{
  "n_layer": 11,
  "d_model": 192,
  "n_head": 3,
  "n_kv_head": 3,
  "head_dim": 96,
  "d_mlp": 512,
  "vocab_size": 965,
  "activation": "geglu",
  "norm": "rmsnorm",
  "norm_place": "pre",
  "norm_eps": 1e-05,
  "positions": "rope",
  "rope_base": 1910.0,
  "rope_fraction": 1.0,
  "qk_norm": false,
  "attn_scale": 0.102,
  "bias": "none",
  "tie_embeddings": true,
  "parallel_block": false,
  "init": "uniform",
  "init_std_qkv": 0.0338,
  "init_std_o": 0.00589,
  "init_std_up": 0.0338,
  "init_std_down": 0.00442,
  "optimizer": "adamw",
  "lr": 0.00254,
  "beta1": 0.9,
  "beta2": 0.98,
  "weight_decay": 0.061,
  "lr_head": 0.0127,
  "warmup_steps": 244,
  "schedule": "wsd",
  "decay_fraction": 0.673,
  "decay_shape": "sqrt",
  "final_lr_fraction": 0.05,
  "batch_tokens": 65536,
  "seq_len": 128,
  "doc_mask": true,
  "train_tokens": 245200000,
  "steps": 3742,
  "dataset": "wikipedia_en"
}
MLP neurons of a small language model. Each row is named by its layer, matrix (gate and up: input weights; down: output weights) and neuron, and shows model dimensions 32-159. Each number is 500 + 50 x the weight over its row's rms, rounded and kept within 0 to 999. Numbers have three digits each. A neuron's up and down rows have the sign that makes its largest values positive.
After each neuron's rows, "fires before" lists the tokens most often just after its 100 highest values on Wikipedia text that the model never trained on; "fires on" lists the tokens most often at its 100 highest values on Wikipedia text that the model never trained on.

L7.gate226:447468523460440519619501431524558518468466534495467480468539555539450522347544510377486515504478484444509499623539550488453563608435472458473541545497513417534485423456473435583461522471409545458476464509555446572562458573417447512522459398494449513475548480527532406462493515469442436531521508502532498477532515503538490469399541541479535510471470414508539521465446491501506521469522
L7.up226:482410484517496492509439398475556445468482413444429483496513574468540504425580467533469518517437565552544546518511424407565551601520483473468516500537443518540473466506536530555481554484489514572540484462499372493540562524494487449503407575399505529520477465536499500518530505338469458509535448407519468471504513506525571538394474521488439562429470474587477411462450518586490572466572
L7.down226:456399600572423468507514423535510502478511501400477526458413438597559436514414503499464371474532495553542540506428453517517471521457518469571627444430485486434487487481462433485449401469520542393522472465447501445488406530471525568541479554434518403467480442467539454405507501418589533505440492506529469519526611620539451468494561563454492501538493515435573521461496454502530503536477
fires before: "=", "==", "C", "P", "In"
fires on: "\n\n", ")\n\n", " |\n\n", " M"

L7.gate406:475502497497486491516475523464519567431457566502453422478426515479550500481486455460449590553531409525429511522437479548488467511566422465439497531498522535530573603484510549491528464466582566450541562463505448542592411614526514529500504513625463478456449590534487492529434441565496456571510541515551468430535513509494544526417462572500444508528483397619526505517554453640479545548552
L7.up406:479432538510482512535547487544501596502476518441495540494454478462522484493418477419528483494449501482401525473470422578492417551466476430476514483506433515527573581509534551497546462418553557519529560458549414513488504517577506593498478504549411475491572527553532491597398497537527456587502484513523460470555551500489584499482482599501499538477532413552555429538524488588468599523452
L7.down406:486488524540419418436453461492448527415539451481555541465525534569494481455522514498477445479512530548540377488470516502569475438405479479503414460442520496491486556527530563508553533423540455555469528568492463543439470507510428631498476644435459463484458467539494497500486617462409454496516512435516461524458374495548438518443423499528573547477496573467461457446552445471557447442500
fires before: " of", "em", "le", "C", "S"
fires on: "st", "B", "c", "et", " University", "."

L7.gate287:558594513463504525474611430480586441507458485495529562409476570513490482475483518574367434416489530424553538531524484531510412494503558580523550522486420497442548481572434547585501586513553400454503476507551435524524547533523532502561378543546499468499425508539453480563397452453442467398501554440556513463516548558524475468444437502558583504521442356507409505474512460534477596561452
L7.up287:480531528480468468513486505454471548500527469529520437605518443517618462515515468509510490549493492612514503526471516558495444492430436447534504562466455469496568523476478475499491504414567461377546456458574444467586568578441530529443408521540430490475481539496427548478513488590491476465518505489578415506532546520577448503548509506461444488454509539520619405555460484534406487490564
L7.down287:496520531527539539467552455542530486493533414331505622441390489497514415526466481587412509507551524434523492534485380539432512518464488501527487497479479484592515466518469421514530573516484564446529519583581438533474486500527589585530478569485454439544471535478479563475570513519524455502470505492566449464594473492521487474438568477451551540537564401434491517441465483536502458471501
fires before: " States", " K", "n", "ore"
fires on: " United", "C", " K", "K", "4", "her"

L2.gate462:443453496561538489539545443465556533395540498527473559466463588456557524554553561405482540535422469520476548499450493496542527496562519438507462541474472594488478508423543450455455518477471489455426485505491516562516544541540426582473445413479463368574507519475490432511432432468457461495462488495457557480554509450546518561486577431468454575489439492481435550472449463542504481493491
L2.up462:429493511514499461471535504512418534458483525502579439510433447511442494512475594439477627601525503440486418511519509570513474436510494464481565432562476601523555500468372521551446568460565580466515595504617492485544486423522499582564457491511520451493450472474406501500409544480538427526482504474571488548506470484495497470544545579489453475471494553459598494496477496493534530439435
L2.down462:497576419500697448517437491490458569456471391532513543563488403472512483651496545479556530490471533562479519481505435459458461423517500468511514422381530580509509540418544521496437581513485526439384515515443454541532514482546483614521434490493530529510505418516490546543387450473513555431486445400551489490431356453427535450440549479460483424530458536472488503525526516558419543493493
fires before: "ear", "oin", "ro", "e", "al"
fires on: " app", " qu", "rit"

L7.gate243:475532483480503467497493498501501406484532530456523468513431399423449397469497528440470620486539442554393393484476448519582466501569347476478556408523531542483556492497549485604504477394481504555504495561475650529543465558529437526434477433383471434539520483530458482495489408553519435478479582527468488434475468503421536530526575528499431513484475447513464543454507457470500559644501
L7.up243:506522460510422558462535542493486589464481505586523387563507489425492515530495534547495455468557529452454432431504627463421479545546610457510546528517614449497525452503490479516426540531548473548516469490446474409511493429484447550460551484559589445592484483464374503525483455530528561425458473478498494528525492467540536498467451436558447544572502482527470503489495538521469546492522
L7.down243:471451582446559608533461501417486558469545535554554434546539504453405496472502543497528483475464480517580599562497422595459453506526464466542614478456443393498501457444455510527528421515423536584484565482516568500455440533427426516476435422498498469493505569601456518460540532415513441523494543339501494437552452452553508596560564536382569509506488496604446472523463495535483552490525
fires before: "ear", "oin", "ro", "e", ":"
fires on: " app", "ber", "pp", "p", "g"

L6.gate421:641523505439483475511521533522471463505574585505539531583544520572468546573523415485563536488537446493604498533473503544514494428561445569455476506522456483475578501514535408600473537506421516445457512544546484530469451553613555483543526496540424450517464516570493472431412423531488429489444526551510511519555556475452532461446488563539580587474459541617546548422474492530571508524507
L6.up421:477525503437549559482472481507534524508438436462538493504558491594536523552567484473445488534391538455524557655557489553496444501482452484448502403551616554576454486428553595470517470519519496493508491498469570559462506534473460594598535504483502552504459466566564531484574515577510529507443527534513469432498517338504522437469446511442505508563508484461429422445471528540518466533510
L6.down421:426508485454463448502439514533461479568427433484562452460450454495465590474561538590469574456477463410539482390419540617497543576401509527493409481568460508425563466455537500419494449464502498539445460553503558410493575426527513448504560547559451403489546442464406512586576526475490463454545498521501508579574578567491492604421445594471495499503564521430562494535500472521503491501453
fires before: "al", "iv", "ated", "ation", "ive", "ations"
fires on: " loc", " act", " ind", "ent", " It"

L8.gate378:542554473422562561543548439513394430557512507525504473423553460430502472506606501511444526393524515575494531531568540516521599479535485493562527513533441513553526532522457439484509516468458413554534506465632429530549450509492400619476560449470536475545427540568527484495487474417500507585511489432547503600566533514499536522551520494511563528458462507601605554610581428582525570475496
L8.up378:535521560509507471473543422539598560487546470514475515502498459501473542482471386497421537462452480440511561504412503411540459493534397530535486513517359527478535528505479543445459408494497512426447617572568527512541468572488484635433504494484450513601432496465515521506457514509503402487482493524520521441559516478529546596476491463540480435461510486545564503516456448469483473597493
L8.down378:403413437453521437486525472553412439523549534476528475607551460533453466563536448523478476506554560494533535433506490469459488514509526478491444479531502476447650486547478534510518523430456528467556464610496599518554483486563541422462494476522582557426516511503570536449466503600502494546492464532525565428511442522438481459480500470416472540498492611421600566532510478572636500475553
fires before: "r", "h", "o", "er", "ry"
fires on: "oc", "st", "ic", "est", "en", "w"

L7.gate449:483521494474458559496485436493521411523405547502542492471636563550522523409541534594409492537455545601527538592521521503553554500620426499495414610436434505590506460515429532544599478597478560497578475582547480465525559467458487470466477479520479515448477547567455506500404423543513465504555454571464495556537518516465506503516456501549446514561491502509468428511521574443586515550521
L7.up449:527499428490448451570487517523595523486485471489486463456500541505576450517427494471563497499453508534568500462595533474441514544499407393539410656492451540409484546596447481525453443601578546433501546474489492559519467496454536499501472545454522403441457416511489533544484580468508437418506510536452585591501518566429487479450451544446438560553433515556438538471565433532523479500533
L7.down449:478515484465499539579373441538539397534488519518478561522576452473541493619440517560513463556467478500477449400531432580442556473459484424474581485562485493574467528418436437553540553542566442550456565474541530482507464484447486529550488488546487529486524469408557533550443484480442524591533430520496550521525548468507501440434503474494409499476510484542499449501455599484515393484423
fires before: "n", "st", "m", " re", " was"
fires on: " sy", "ly", " she", "her", " She", "he"

L8.gate283:522545496536459440556466506450458548565530544482409537462460579520554618459507482455471496596445482456530471524461500575510496542516488450448487569531541569559518467507400530508572417570607493458422444460471542604507396469425541455534527466487430488534560528472426477470486497474417493432506499562506504598527621542464467469519583464544509455516487524516447588424451505513401526475540
L8.up283:492579391506444421463490555505519586535508491604493522460491505543495568489549501517516521552585498458472536512480426544574378508514561460539435545530443499479491465512474404448575514558511466524512502495506494550506474459501534474453482489461422493469557545502475536560506487517496476432451468457477577491545520526518448517554428477493474368429466550521432485571480546532599570496446
L8.down283:425477580557509572621563615480428567571526483519431505417465540527462434557560454476540575522436426523432551560480465549495479559501474428513448530415511462513528533572476448493452550463490565548462557470480511524560493522545560415521491477416393449498462469504545480503472547524479490499543457396464476452463556503556434556547563557542459508456489522393469593523507478588431463539496
fires before: "2", "ed", "es", "ild", "p"
fires on: "–", "iv", "or", " bu", "o", " "

L7.gate195:351525403488566476496490374424446512478472442462487437429452582484525604506419458504491438471481527540494523568526481493438512533542524418450455539540455395436473514361553509437536520545422462480495551554529530549459410542500440437565526463532478450629512460504538436487471471469607474464368656509513477525486452525541479544464534534562531525513490539543494549504517428525530467638398
L7.up195:465499482424440484596519585535518615491457550398579567487496545460540444485473572479445421418527487482444493517538569560480403477431458454498536536577414483429481509438504442500591467467470551560446469467546464557500497456413481435491487511425436462447431613463512473434435473523556429475537431471385456529536487527423495538533592522625414560531554496555535503479439469541545516611512
L7.down195:486411500556443566509415491429469494517465510458566492579481470418555593511447461482470467525460539510505497469537441438469565457478480567503557522579523472519443487489474518507511592413432339546463464510562583560501616465468537469599466513487412496458455524487571485506510491498547466484487514560431474465443543495496491515452476470506535553489503501502462470507429563520561548526475
fires before: "-", "un"
fires on: "\n", ")\n", "a", "ice", "ional"

L7.gate266:442578407413502444561538561461496481502475572528408605489544495523483453502600526420553441541398509508558403444569511559561566517531493542563435525569510416548663523451524548479523518464459578514554428522562513478560466502515435520400534437564475581476463473586559509499472520515407465517533497588467516572563465498526438505595555410544503434509517493594495530408534461433560543439565
L7.up266:505473460584437492453452492585548389543493512597460497485457488512521500580545508545516581455442424522474458473419504552473481518425438447497573608526527514531511413611512555500484456577483417476485536529564424505535536567564460541517545456532524471480478471550495484461504427469416478596451535455554519536462556418465537535418547483532434490559464529472530490511498482575578476602470
L7.down266:529484435444530487516590433454494508390489477461475467513483560518405475462422545475510518497499601545473512455503588556635512527506512495422573533578439500601504558495548414434402576447451467483566474493550552402429512455431454573503435528518455503492532442517500483480498437477468435571510525529490541482485483453554476506458539518578529513453448549525438494506491502416617461493533
fires before: "it", "ru", "r", "ro", "e"
fires on: "st", " cont", "est"

L7.gate218:495505640519453509562530445410503478441502615454469483492500519477507519482565406469509448477449544561459458490564528485466603522517436554501516504500551468470427476448493540467569484480543509488450525574494508548628406547417491494430546441456505480511497506545591474455508522448477438481418432499532560546415467436509421447442572537511526509562495537565490528512471430477528457541491
L7.up218:490492436395427436517419482485592522464432532420515467507539544545539532523470534509455478458533575506570508560557576474492498498465470486511458509529522418505514463471487448561563630429498500547627545587510574492524456487470399533552415468457595548540508577453568486508454572428456428522495505533407516404527445430560488536431488418511487371537493481493507489474532519551475542508470
L7.down218:497585499530500426511565523515591506526525436527533450517530504556588499494423506525456480544497507493511488588476536421404465586476455563446510525450471509537524501442515554459470458549447483486517459545462425514572548520494455560565467502432556465497585496529617496481575549474560575491473530536524489481472607484546509482480510494481503662520420462459475439471459535537486457530425
fires before: "-"
fires on: "\n", ")\n"

L8.gate208:526528507464438433450457562527533509446424461469450491534517513498506457514469523390463516570547469503529496528451502486415556499431552509465460441498488411600514483499428512604531531544574475449522524602468524543510463464492484600531487496462547533481518504529495495466488539534368437517373508503507486581461531538462470549533520492492531511528458386555430512516552431456417554457487
L8.up208:528478472379467497489487515403544521472505501525524498508514547541446491516483538516457595443494448423530529503557452494497525424400513581574516457553418502426484485502517529505429541528540411465478475459442443473548492556487492494381505526558485535504598525546510511559431565501465466525567468559463569522423455453497532643437554551502588503409550434548553419509560581436492567368512
L8.down208:514508476504553438518499523452492562472443437530569486459633460457567559524459491472512466518571507542566605435491514506424443536437475465520451546480414482439483469498582462573559564530451533537569504507429489489578537559510558525461497436460538541475553501528520471475573536567520441574518532537562524496484479538505492447487509526511477583518437350493529563484475611496465559441527
fires before: ":", "s", " |", " of", " I", " p"
fires on: "end", "s", " War", "ear", "0", "l"